Weights of a small transformer language model: a variant of Muon for these matrices.
MLP neurons of a small language model. Each row is named by its layer, matrix (up: input weights) and neuron, and shows model dimensions 0-223. Each number is 500 + 40 x the weight over its row's rms, rounded and kept within 0 to 999. Numbers have three digits each.
Before each neuron's rows, "fires in" lists the words (lower case) most often at its 100 highest values on Wikipedia text that the model never trained on; "fires on" lists the tokens most often at its 100 highest values on Wikipedia text that the model never trained on.

fires in: "up", "year", "day", "time", "week", "weeks"
fires on: " year", " day", " time", " up", " week"
L2.up50:504476519543501536493487527456445606487477517435519442545511455514538452521514543533555508551516581518371520444491565514396547517516478544443503536526517537409515491532532513439517521547503480515499554446465497494480516520568585504556535480503547581434401463543527560526483480485498482470533516506473541530501449469487461416521483456494526472440467448520535508459468493538473539545466571456405597494507450509447490495479455502539517538513449462464498552482541546534544468486509545503504500482464508483479548511519519478549540483561431505502477459515535509507464469428486476526594532495438456488502467510517467450469472511488541465413452484465547554566555499511458474512515

fires in: "can", "may", "youtube", "you", "there", "me"
fires on: " can", " You", " Me", " may", " Can", " We"
L2.up619:524452542518529472489525470553479475460531537523555448527554489503541434512516515468563569587546470569458454516483446504603507572505463480442474517448501453476494490469571479520460511486512515507510514504483485507466457422550509521466541467471478568456552555445545461436475491460535529503503449464528478493525472519601497489476444509368561481501516481525500421482508528491521471479566523542472507415468483517376523535526510456502435484505477418492503454495577501506459536508494519432469567538496459504485524493420436503501549465543499481578486505426478509478559481497480500522509522513509441557476496515515445520567480371486511513477577485528552494499482482509536511543457

fires in: "august", "june", "november", "free", "viking", "shinji"
fires on: " August", " June", " November", " Vik"
L2.up360:511513467484438504467493511487458449555475490571444444515471473475492597525467411529518481371511513405430494495446475472488596472522466457504548546488476500509474510473498491485501489482493496540433512545494483431539536498457549473504524525520557452487570449493490480523447535484527519500543450493524524492504496499596567476518459476519507531457545498474474510470452576462625534526543523437529474515476513524474500518474536534489565428521552507481481563484459490505506537571538497450474512577441491521513471530515424493561515482482572542531511492468531510424505434498490516546527441576511520438483487514490460521520451584572515483452585509475588570482429497500485507454514

fires in: "can", "south", "me", "website", "swa", "fürstenwalde"
fires on: " can", "w", " South", " me", " Sw", " Website"
L2.up842:465627502551486513505503549577531464496539525530515520489449487521473486565492526513496502580452515479566440454584429539545436471550446472506443454507519433515447496549472577499491432521512576463499494450460497497479475555491573461490537545433404473496526545512499512482469550487480515523454503536542475455471475522473516527499482531512552562460549529476544508516504498508479576511547456521449460479475565571589502516413494461467445441546525490470512451505503476536428458537473477502551557375495492466518502538485475481460519476567491487552452501486491439467508553462528523534458483519452519563519460491563493531552429462499467448518523485486534467464455594521509470492526

fires in: "best", "first", "third", "east", "second", "north"
fires on: " best", " first", " third", " east", " north", " second"
L2.up424:555455474477542497525485496546458541501496532468547559475483477336514534498447452481528493545505555498515566543531502501561576543507547480387495444494457513475495448531509502491548501532428442482487535515536519480501479441445552522510472500571517443523523451505479490494430534556537498480529494525446509465552538509474438475527502496508502559516482511552504509519521584493461471559429459483469529543454534521548431424532458425526496469488504512437464561517493537540513526432508482556534498460453522526485523482537554455541492522521520485528482500508473454489504522478493488478498496562541518564463515480466410491591479502477450549518373528438565448491541562459461519422561

fires in: "such", "same", "tamil", "sequence", "according", "henderson"
fires on: " such", " same", " sequ", " Tamil"
L2.up793:540507519507417542510558531533451557517580533440451532507518539496452541459528434534513463444508512586457455502424486490439507507475517470551554562482501555530503530477516493496437490534458565453447451572577477516547474415503428564481420454512489509574537497549518501534494424540528526460431559535482485528464503511475444474443540565462504495469480512460507553482545553512500478449547481523489473525443529513534585423525525491494510541490500438509526503513465489551446445495512467548437515479516498511565553484416448546509493493463442460510498530476457513454509510470484492541545536512425512504548438501503513455456478505537576538502537534579509578521583476543434486474502

fires in: "of", "between", "attacked", "before", "capture", "armed"
fires on: " of", " between", " attacked", " capt", "med", " before"
L2.up952:534538527473460517548513469435507517516509490481528489497515531613534483499497456484501410485534501554497463492441492530522566533587498489511509574437500543525545499495556510520500554490463516486433432469520534523481530434489530478530493477534480516487506459487475450403553435545575468491453512510444564478512463360504461535510516554541579546455451472538463446500480548483532524535539426471503478463503516533435493437538484487510471463539555490489551578513450443539446496496531513454578498539559536552498559537547549530487537509500515519492427507453488480440498467525470413548516521459534540456465468514549517490480465494433447419491445469464525552511512493454539567431534

fires in: "at"
fires on: " at", "ort"
L2.up747:559561601516503551468454598462471451445486485451553475510485487493465560556509462477535500503511485507515534458616493445502512573503468500505457519447455490527480557500491432500497472519492495465489533493441492512581558507548569504527504547490531471458487464430534465494552531538450501562629425556458453447518521560483500514438445510520557527480443465486478534533492566495445530462479468517502485426526518513551532511459556489495490479592478432509430519480546451520531469509462494513470501536527540513508485450468504464548561441477441521557445490587484512493462446553425537577487476543491469546474519513497468503493494511513508420459506457507452496507472586457493528554515

fires in: "in", "of"
fires on: " in", " of"
L6.up254:501497438457490526533509506533547521506564518527484519498552437543473514454492493470483506453475500557466460418520468478497486526440470411491524496619593531506447470516517478492532493493503486523486532510477521492474580547526534495536513429451507567517517401464459454498477568527550533518541462483389530473507393523510431501553521467499532548468519574438498401502544537550460523548411457566492526504516509508524459516536552468499505516503496474505467508557466498551497477532501408442439420528476560481548534567488509502465546484580446483537508512579532520500501489498476437514428444523489572524477465496485549433452479530497463513523536463498494538496518566506468454513563

fires in: "best", "tv", "pld", "harvard", "mun", "betting"
fires on: " TV", " best", " Mun", "vard", " Pld", " bet"
L2.up940:494423434446444490534507465543439549510482432459509561489571504480421512521541463532472511505478505549501528513567501476455520583560437490538491545474482484495501537533461475496558492459499429504524462485493455503474510476477472548531529450506529541527509510575578473459403463471560525509528485401496503486534508520495433473514516432484519540508487565486515507454501452507545499507396487516474538575492520524448522538541537569422500542467462526488527495473444526485468532514476596580512514555470475497492437506553474524569468474510466528503522467557504501422549468577531488491522552503544499550550527511448419490422449466584530451448545450420477520507451558493456506482495

fires in: "in", "at", "for", "after"
fires on: " in", " at", " for", " after"
L5.up720:506491490487412549465606528455513504486464531473582501467489541488504583540623517504490495520494477469500479500494550502534525536459536432486566540469436564469538550506479430495534424472485454547499533411490516515484568531519562468522538525537498463437521466507481521512461487471536466473544500481505505553460465529563453471444483589474485522468474458532476527516404515424537494534512495430487493418513510462517550520500487528513439457527561466502490472547524530442531436553468440478501551541551587521542490463567485503523525453450472483600531507504419586489532482474504510461501497567481464530569464410471514452462572526475483465498520458533506520484505474519462541470508

fires in: "new", "later", "university", "also", "professional", "served"
fires on: " New", " later", " University", " also", " professional", " served"
L5.up1124:467500468525472499510509377471447513525486511482493546400479461494504574563514498512468509486472466583537569430423426537483505507461536480510427520597503499493509500490516479494503522500484446385500528523484422509431490460496554514521517428529513426476521503493527476487503528492572481532487528483513509448490461549463483526452536550537523481470492513513478525460458497485523439542476517526473557502516494571493546549478489486577573534536518505498492512583457535543496558483417485493433398590473460537485573490458517553489477533486559521463559446474492506541529568544484567458464498565560479513505475558496556511528497501560561440547471496504510511499503453568403473492495

fires in: "regional", "group", "central", "federal", "common", "local"
fires on: " Group", " Central", " local", " federal", " Regional", " common"
L2.up533:501472475496542541488438511464440480515444507483521489513545519606426499453474453537456478564432454499513463584564529501451530456492506444584505484545544541413502515525533497571533543524564573432495561526540527574419543497457548526519514528544536430612483476414498508501527498420472529483531529460438488441542501513382486535542484466462487467502521509548555487512520410447490577439543530513499512493526495497500534519544470533511475468508505482462451486488484477529467515463521443557527480535493475465491475504481500540446542538503474572532496475465528465431531535436541538522488473514525497510520483574479442516514433536481545463494408530491490489519508496457490501520591

fires in: "there", "for", "no", "forbes"
fires on: " For", " there", " No", " There", "For", "No"
L2.up138:531479425516522555541544522484431490521524557448490548420449488570577465470558550498557474564427482582464477523482435511582475491468545520476539536482530589454509493442503530573435557466489407478520515496471514528470481513578587472509390498516476464489505492467455502509495487474533484482500481556472493544511537486502451457513485529489531468497545536518511482554566514527572513493535476502414501536466509561431455512463558570521472541450547527458552449470558437417514522549444498525538517514498493486525500478489509512537427513539433532482546490442518502499457490487508518469496524440444507428464417444498415504476486498503416528461482496505528547541475487489484502559526

fires in: "footballer", "played", "signed", "player"
fires on: " footballer", " played", " signed", " player", "ah", " Al"
L2.up884:526474489472448450530479467531484419558444536509416453449446473427441483405476572490500543572555458529448463517552487565530497426512549484451502471456543496520565496441548504465507511495500486426498501498468565513467470515489463491508531484514455502509522510502533497511419522493438533455527485489512454503550537487473509485485518563534559519491492525510492566518536549495417619444499462478434487540465524501535437520523403557474487468503539504472531536522530529557463455539511544539523483406492469494509520491510435499449491530520453489463543441450547485553532513450488503560459548517559483556498533463418528549521429478463546532502520470433502448530476563576538454573506

fires in: "as"
fires on: " as"
L6.up610:504513469493502483598570491442501542566522538533511455539505584472497531386478556429503479533516480480554434545466602586500448512466551543536443575477478475495495490481401449518497530502552521490473491529505480541511508510507469518492487479498485561446497442579439535515500493516486483490503523496473443496460616441522555409499439482584511516463426519497429477531470503478519536537501508517467462535518535483496506533451488546457495512501495566546508550454535517437572464545439508488544501544533489559507530456531462460485518436467519559439448548487410536502486441531517498417481512449497449499529514456532527535502532449493426435458524532484472460519491479447514517506483

fires in: "time", "minister", "then", "president", "nicaragua"
fires on: " time", " Minister", "ld", " then", " President"
L2.up425:506554578529524502485478508497456547504493577548494531488572590494489514603451491502506535503543494403516541480547522508490496505529452438487547438511417534479450545522483462501534553508535470464580486507515457486515477511497482546504483507480484554460533490428532484483476467474482506508464445405508478492480498519471528467567467508538523433386473456491535549495497607482518568457492522458473556554468394469505545524527470459482506475471494477447461438483509438539443518457481466427537524569473486493549515548539450465494479546450529479565507505538515530566508493575460533514456512526591528526529474440544497523591544425476457442488521496533554492530503525443472555475516

fires in: "early", "late", "beginning", "final"
fires on: " early", " late", " Early", " beginning", " final", "Early"
L2.up139:488501558480491488487469471524499549479441450553551496491466492543564550468474470434486526476453523472501507528416441487441492464502418455427465505452470473470514509452524497522510458484461518471521490559531628514469494523524500512545497502541541487507511545569553518497542525554517517500503430471461481474451545546515521518519528550533475548520582430512414459474457567566456525499476420537563491403485492487508466518544497473496420429589510512531558492575496511477533457508476473417490514528507490543503537449396564503465442463476561579473487484490603494459557547507536481503528523544476506529498432482471525500572572534482481503526487509424482498496570449509517504532516

fires in: "all", "best", "only", "least", "alliance", "next"
fires on: " all", " best", " only", " least", " next"
L2.up551:541465464478493500483434455527447482559532566498507471474520518479461459510552536509520516548522524476504509521480469441441523581492519477484444557490469541543551430490497492532473576521520452449515517499527480531436473461482442502453489483506520528466513485486488523523509486450517521535483493507501562529519598504460494542569411433499523547481501502490500425424516538433479470459492493454448602549474399496481545521457470514478500509492466519530479538518583479630535504462475537564520501479454488474521553505512582453501518469524566502538490495519481515456580528457551489522537501383501464501568490529471437480547472546489509432484376534495480563591550460479521553478512

fires in: "more", "early", "most", "late"
fires on: " more", " early", " most", "ently", " late"
L2.up600:521502492509511524531498453447533535516503526470501511457496569525501480541568465474509537467553519480495516489476513549435556518405483513529500564521537466510508428514511435493557517545450538435474498543468443540478549427534522502531520501554519468529480433526458509451517463475563577531567501428486498477524496455523535498545508509470496502515534454479483366566518539466497481484490484502497563492570439518435487466453446405530532442540575499438477508559432535508501496508479475535449492584453554541439500518482547478480495538459494510486536511514478457568451492480420476474544507552502489515512394502447493538441525554495576455506508421533454538584570436528439520481512

fires in: "a", "an", "pancrase"
fires on: " a", " an", "m", "r", "art"
L6.up80:472539518493511466502539578474509467427473509507541480471501464533470473562558548566510493517522496495501501403474546489443480496462519551504472593510504452458541482500569540440522482490450456445527491523515437545421487493464497477588463514495520543466450497496567482452500499488589490499555493512524501457521526439503519467500435518566518533515568466412430499505485467480480427513525581521440512466488468508585517517499507527510478473459476485425456523511509506513451477500454480552524516559519404503444632552488534528548482523474557539525495508486506456581464455480472489501545459440442547500466511529442569546458497527518506534544547453481545398531447517468466586535485

fires in: "reaction", "me", "re", "reversed", "revenge", "shri"
fires on: " re", " Me", " me", "ri", " releg"
L2.up932:528481504502434578477459523528520531487520483536506503447461430486460522515497522522581527450467625449511508510476514547515507470497512497502484470452442535503462498448460483560479528488515491460461456492492449484470482544529544494480439475515517524530508531520478550486445566502524533425506532457547577533563540544497453563506522485455456545529479508511555407607499434555524558468545544536490534445521562533521507462514555532489521545533477436459502504528466473488521499456523456532497449533517545465563481444474453434501504513552502456516438379450594490518479391506518478516525524472469537525501540531558475463528488565479533475526447423577521484479396458511502518555530

fires in: "as", "by"
fires on: " as", " by", "ness"
L2.up1071:491467400502461478511492493515449576505486606499536558485542469512493493478461515497449469499549461510464502462441541478463493368530559541487532534435532482437513490457478526541540470474468527419519479600533490434470556478456489437520501458503515503487513515586519501476483522476555492462484491547514515497503432528554477515567563490521493451446496503494507509529506462410528550493571536502465489560535503562488485496506438567536514539527526524469602529440467568519493549506541554500556425419467502478508476500486501558523527466497507431496471455445454516545460506460492504463471534543528431566467443465442503546507508483492524445486510588451541466530496535457587531474445

fires in: "his", "her"
fires on: " his", " her"
L2.up463:554533482479505472440503495534486451442518528487513529525494558481494488551436432569444507518492520507519443456522546498510530444505475520538500457469541523457474538510535477530493549543521486527501493495496499524457488561324572386505502531535474495504519571486482470514432489513519476545449443454531534519538487540427536508547471493471501547474529473507542485488558488511518499454491493465464455558476510581413467506500500492532554502564471512499500493500578548648521542498509451510495523405432488504452500530481532589472535567503484456489509497502517529523552465422474449502532537506514446442445495488491418515459490502485466438529487438464532503496480581481537436499584

fires in: "after", "part", "however", "on"
fires on: " after", " part", " After", "After", " however"
L2.up653:562623488482462504558563494437555501528517538439523488431502467521532490510515600500476520402525507484464468511520486559486545394534437492489451412534516529435559477534516559415474522560568500460530507470551515488526504486482447481567588509454471509521499500514507519488459471491544495504581481542487501511519530494588537515523515456449494458503501522491586524557524523428503517497518527565488504573483421522460511512461428453507519517480474494494484490547419500494420436511492554558454533476502486493463514538446434501474491515490522460481504497474500496472474520517429530503504585420471479528500486509464573430474538523486473474433551496567507534484519510494493565572431

fires in: "team", "county", "series", "kingdom", "region", "route"
fires on: " team", " county", " series", " Kingdom", " region", " route"
L2.up26:500461554412496494541488448486534547535452504426469491563514508489553497522484481516460461519525544518547503544459506550583539500480531492514482487485473543469479443580568527540491526501536461542444510468521490485549498413428536501531565527461532518464527597592499517468499462468502559515531442496510452434553527489539441478433518489471517492484556434532438543531522427467525465483619406430506430502501542509580464457493392544510465521444497558470520508532475511479433506509488494495524456530505473520509494540506501516460508460557494471463532530553539520437493543539538535490448518569500503516495436508470503461476523450459480581445480505390535546509465514457496501497558

fires in: "several", "many", "few", "numerous", "multiple"
fires on: " several", " many", " few", " numerous", " contribut", " multiple"
L2.up1060:433533489445584466550489521481480479493478550476538522479498496419561427499538533569482528542475511541460535444510551531506407549456483498468463465500470483505493476502401488429475535485506449509545470430549486492517563544550497575517512553438521468452407529559468450546511521503477462486453490499579537541486482518434454435502496481475457517503483488597443481448472525496440518396494430514491472472457495466471531550452495572462602569501551492525521526589486443506487470503485545467506515519479436518461546461505494485554501534463477518498485530480522511510478481424531505502515533613544529472497515525521544493503518534458592446558508479499560575511483516512479516541537

fires in: "de", "born", "contract", "worked", "footballer", "referred"
fires on: " de", " born", " contract", " worked", " footballer", " referred"
L2.up543:488520511488548537504510457443530504488492506551540496556530493480462533524502499506464593437550506562466505493476423447507435455564503507492474559524438519440519487464582588508451511475537533521531438464537563551526468457464410466562501489479422499506512476475518530486475506487487496585496435502425500516514489507522481511473572574529506466509460533523552517430502486497464537524534492493498483503469484491481491457486452564489429582521467392551551536430464479534570532510500470501560437557489459466427526534511567457439508546547435484496549539474519473530487491413492463569489527584556499530514425499529457454456525523455517539433488441537532565483457479516461468489534

fires in: "director", "cd", "named", "appointed", "famous"
fires on: " r", " director", " CD", " named", " appointed", " famous"
L2.up660:486548510514471513420429557531536518532448502479419457487490516436440518377456547490536517533495541461485564458470457515531503520461529504440459532544491523553455526484448585452493471530551481506487445534535587505442512483522511497526443562507532528486461479476460475488521483488489542518473478451558457521533510498533530488507549506465492468460502502463473501526502435460493443531488507454556454475444498590544478500500540566520537551500471524446538549530433531495466523471508555446557598570539559520524595525496460519569499533553531518494554465418480440472512438470417483513455530429539588506451518485473490491520513479454508478531480458448584471473558485449568514517516

fires in: "which", "but", "though", "however", "although"
fires on: " which", " but", " though", " however", " although"
L2.up371:533491483505468511430572514492575484511556561548448535510464534491542520495525499488514500463546480417471506485490516559531465510517454492508490525562512457473554446490508534480496519477516492458520573566530505562554519433415489530458572527537521495516480525613463433504509550504435474474583544585512458542450480414516510559520427491494492520480503525448499454507506497502434428517481540563414446552524439528543561433516432501450538481440527521474524517566475506547585474534497528511471442529408461454389433511552456463499447534487457493498508494549545526514494479456502516493469473557506502488467455463497520510477497467517538587466532479491448511539471499488545444516550

fires in: "of", "us", "the", "japan"
fires on: " of", " US", " the", " Japan", "est"
L5.up184:484463529566540510502475434500487493501566495506452469511524458620478432467533471553509440417505569504483534424423501561514522516481476480530545534528488538478423478479530471582537528525468498485515488518570465462489488471448426496554435438503455512520428525527542457427481459520472518514489483483542556425536381564460495500492515532536526521498461527472477554429545448496428477523506560511455505516499507519513493565486568523515556504436462539450450489520492538468473526468486434486423478506531490525501517423477531516537604530515570553480507523481515523487492550512487480443513509500499505486449485491568507495465459518535518507492507535574555503508520509613499565585441

fires in: "as", "included", "rather", "because", "intercontinental"
fires on: " As", " included", "As", " rather", "inent", " as"
L2.up106:457531511521495515537535505469477528491531513521478588413521517485550503527487532461475464554523482504474484438536508523479503549481448512487532517515521572503481453511554413572475514533444503536435486487485475559528499455468528560449518468508493578507514431414529569545544485461499478519532467517439508457464578484460495463576537492419539553477534477528501511523475542486437496589492500506501526490516591459515505507496545554413540527510505492511502561488500466497459464453523550445489506526434563562536564531462482502508465444484510515482506463494551451470474414564470438491444470506481531492583506540453487536508470442485429504460443503509379486478641450477458543480490

fires in: "as", "under"
fires on: " as", " under"
L2.up395:511426499468495515466538493426528527489487508523454499445560420516518499499501519491493562487565456447461453529549543532482557504516404510485506499475554560474559515525498472462489498519480475540503463517453450547508510446502490550542486415523505453540550504429479543498549530441485515419566524506493470528490530478563492439497529443575596468487543535524522454533534461455538448544534500459491525467594559444523453521504478580516519501462522462494497551534467401491542539518533598565451524547454481470598542447484516507454490496476521499451533505478534500528502512556520547417473474501457475472584496507395470525522538523477466484448534539474449453500520404507447522506483

fires in: "also", "often", "usually", "now", "first"
fires on: " also", " often", " now", " usually", " first"
L2.up648:476487516470492517455483473531504480512465549446560558504516528435579438430502548501474512501563561503426440513515471475566481536565499460528484525549446497499496507461527535502551478528484471464525480544538507490623540530460496473470453534443512528481511464447515526475478486475460501384464408473521516518484506477562549533549537574449480552445507551552560439493477574535564480513469465489571534535514494488486540522575477506539498519482481493495497559518449531486492491494498521459508592517451483401548498480475571448526509459512517526491479543506538424471508531520448447489528501531478428490516351492471502566472531556470519463537533476504483499487423485410507450490545

fires in: "one", "another", "only", "day", "roman"
fires on: " one", "ly", " another", " only", " Roman", "-day"
L2.up864:478551541515450559419544552449507548562530497480464586544467475558440519431506522505505481586461509512447427483476532471519522530491473459517507529433533518522507510486545565486528569559459585476428548458530474536548414440465515494448455475462554496485497468499487491581479459477481510506505490401521499568521490478473519508581452508502509458482547511487569439492486483492535532522500510534507512511513466591515497490447480479475565511526535493506460497457514500411519521425477503535512563459525542484552483534442551562492514551505458470495451530424602493490510451456567493504465543441511461476467487540511465533522497511455602493499461445479538509440513465477530443427580

fires in: "new", "american", "original", "alfonso", "first", "australian"
fires on: " new", "so", " American", " original", "New"
L2.up396:541515535492457439534477558533501496527480491474498443509495502520553565493410509518476468528498495539567516530519494500490534439527463487482447491510461545442466568434485478459503428549500497519492526551467537462474507582444506467491470515520598513565502539569500496558536489433452483508443510477545489425514519540487491459568391466505542523505521473483511517419450503434459550564521512464486515566531536501515540470464464451470565510474545543426423517580450507583500496467512523445474526539514502483473496527501553459537508513429578472538511499534553405473513502467530493497474404549468518549516492521506480600505531508566485466566520513516581433585534498463478518467465

fires in: "july", "august", "year", "time", "june"
fires on: " July", " August", " year", " time", " June", "cha"
L2.up779:527526562532534517517508425504463462493520477491493488450499561520533496453487514449508493495552539477463586460482505489475503431519434512498520544523546507479394498456447532473571488508524468402407500580416493559478538495523444516499550465577518547524454546548473496477504495466535488554489428490512459525511542527484491495460452411510507411482546512473523480516491622499537483501524526510474503528520437480481556519454500459547481494553485471497489505508530572599545489489493554468458445543411539478579489574483497440518537466500484562506493508447487457533504569477571452499511523516581494446520477442507557476458493462504516509546451419538480441564492461504496450530553

fires in: "but", "although", "though", "however", "vowel", "she"
fires on: " but", "ow", " although", " though", " she", " however"
L2.up326:534476481519460516400521502488559479517526542477470526542461517586556534514455417530509490480446498517445490507548598558421504547481480550519511536520482573539515486445462517437465471552457518464458515441415495530532458505490572562456484503481471484502470482521412470550494469476553509520601554454474518503483558487490548547407547474414532495468575505554464535485487501462529464566480484470476483501480555503487576427537483474521557392552519524507475503535513550497522490589489498519481572542461472474497438482427486519567541488447524505553475519535531502504484516515509515427457508519401430422493487517487555475484520500579502480485496508502522466489454545513502501461514

fires in: "to", "of", "for", "with", "by"
fires on: " to", " of", " for", " with", " by"
L6.up590:447526579509496497482449498501551526490489529509468486466547558528413486454468507460482454555484536539588498537464454507443556509461510579563436501514464469516491564567501464526568432516446546542472496488594470573442468515565444498504530518498499503482526555488474476505529519542473399457553495497492524486489490549390487422511517518534497493429500531435522490538508432521474538476512444568486552469466555551479473514440507544490548495483562492564559558533440529566476578421466554498499487454446501533482472400526501540532506514594547497482470467429530527529439517479499484462448490473515496507517498457511571478470519495490492471523434585493503484541488445494484493484496

fires in: "only", "age", "loss", "pts", "just"
fires on: " only", " age", " except", " suff", " Loss", " just"
L2.up927:562533445465502555466480402472479560540499474484503544500536477501401540445602463583524510553446508571527497532488457487461552491443492520499563535498463532498497509465495580510445518513529493484464545524509511536487471444462438565461526470477526526458491470406558504540510538511538441485488542524493449520509541504471511546539444499487498440510521529504474476479553444535431421538502518440432510435438466519517530528552461486532534533487551467531479516551574453489404510506534552512517557448435567473484442482596505527500481488467482551500582485575478476473541511441455523507476471490514497476477499434434510457506495539578508507457446467493487547579521462495518518539570

fires in: "her", "death", "mother", "retirement", "parents", "health"
fires on: " her", " death", " mother", " health", " retirement", "old"
L2.up1107:485488471463503541455578525538513517515546498512427515505495494504495576460493516514497481507493549492489421406510496496488495488511448548485478505526546549557536503477452541510502471570473526462487478496511471544484497455496544453483587560488481470589510530608522426505496504520526530468422503461544523519485499557454442493539546450585508534522529533521475507467506451485500520471553499578513428402527438543550538445551514499471503411489549546391424511480522489508464511495475483469453558522461471481471474496518505559502470515488454479500461478475590503485481504453492515404537531542542486460501537546513490602501464555494571439506477500416507535525455580472552425457573

fires in: "won", "during", "finished", "attended", "grew", "received"
fires on: " won", " during", " finished", " attended", "ł", " grew"
L2.up52:548452456472582518469539435487519497528499465525508547517472531519434513510561597437503521475492466501460439521461429489479480557565493509479517552509516527454535452430473514537558483529541437445492517461540527523465475485488563471533451442435428550502470458498490453484507499524507531546481458515507540494487509543504486473519515523458549522557530471467542415564491544504462524502498467463526510497519496448471525439557484614495497535532496449504591640472499419488468541462477554533493436543488534510508560432515579503460495440570542510512555511501473490470504471551453460462494555467474546514484446437469469464454472453499522487446503604522433488508516496534426563493471

fires in: "at", "vs", "vermont", "herminie"
fires on: " at", "erm", " vs"
L2.up813:424463483469459501435501541534526502532486466554468482471494501519549466567521493533548481479568513502486493439500449521481462552515482483436449471525546504531438480485524510526431513594415499509489545488569456502480509491546462520479515537488523495501548458420496428446528569514564488475503501509486463489499457550453536440411477482558577546613591509448437481492559470435469459519484503522514420494528556539549453565488587566522491476441479583479474458506505438548465571418458477502487515432475510467490502509508460514509498523501510513502522534521529542560562451566452480467460498434486492488471515564485497474495447526523482510458437522532478543499479521602487526570509

fires in: "also", "often", "sometimes", "generally", "usually", "deployed"
fires on: " also", " often", " sometimes", " generally", "loy"
L2.up569:454494543459579522471491444577555463532483452487516546512492504492507401506545498457517438578434504482527498444561516437529520560485499422530458440530525468508515467425538558487556476443494482491498482552488530511526586426471511555493551552447428498483526550538467484509498449484446539476470525485489431511528547437584507513523485507421626516490492550570516455503470509527481517515509491451468479482478512526433442528449493543535545530518495458500492491490513410464488526478493534449508502402450510485492531526483457509442468577525478567435486577521524487527515475549527508432461492484494565529458536564519583542516540501522514493525520501417502493437502494552505506509574

fires in: "director", "member", "centre", "agent", "writer"
fires on: " member", " director", " Director", " organ", " centre", " ret"
L2.up513:500527527532530506554508520562471453525470504407477565539442468573457469541507502484569522464535522465497516511435623500462530533453569448543476553491463482521508582458525524433485532446487403510475505457525526512433584523498448537518447463498586508502492434494524468468492480531507569490456433437565489480550557482408505508498566499529462548457472532536521521506429447494540487494505585488542511477447545520518519528487547555501497460535499486488463465539466527524434510513459539447437479553475489488500499474560449532519521495540521467495500488498458533448597419576459508517529544493448495507469551462458500524518529508532442441466474469534521499537431418519440501504533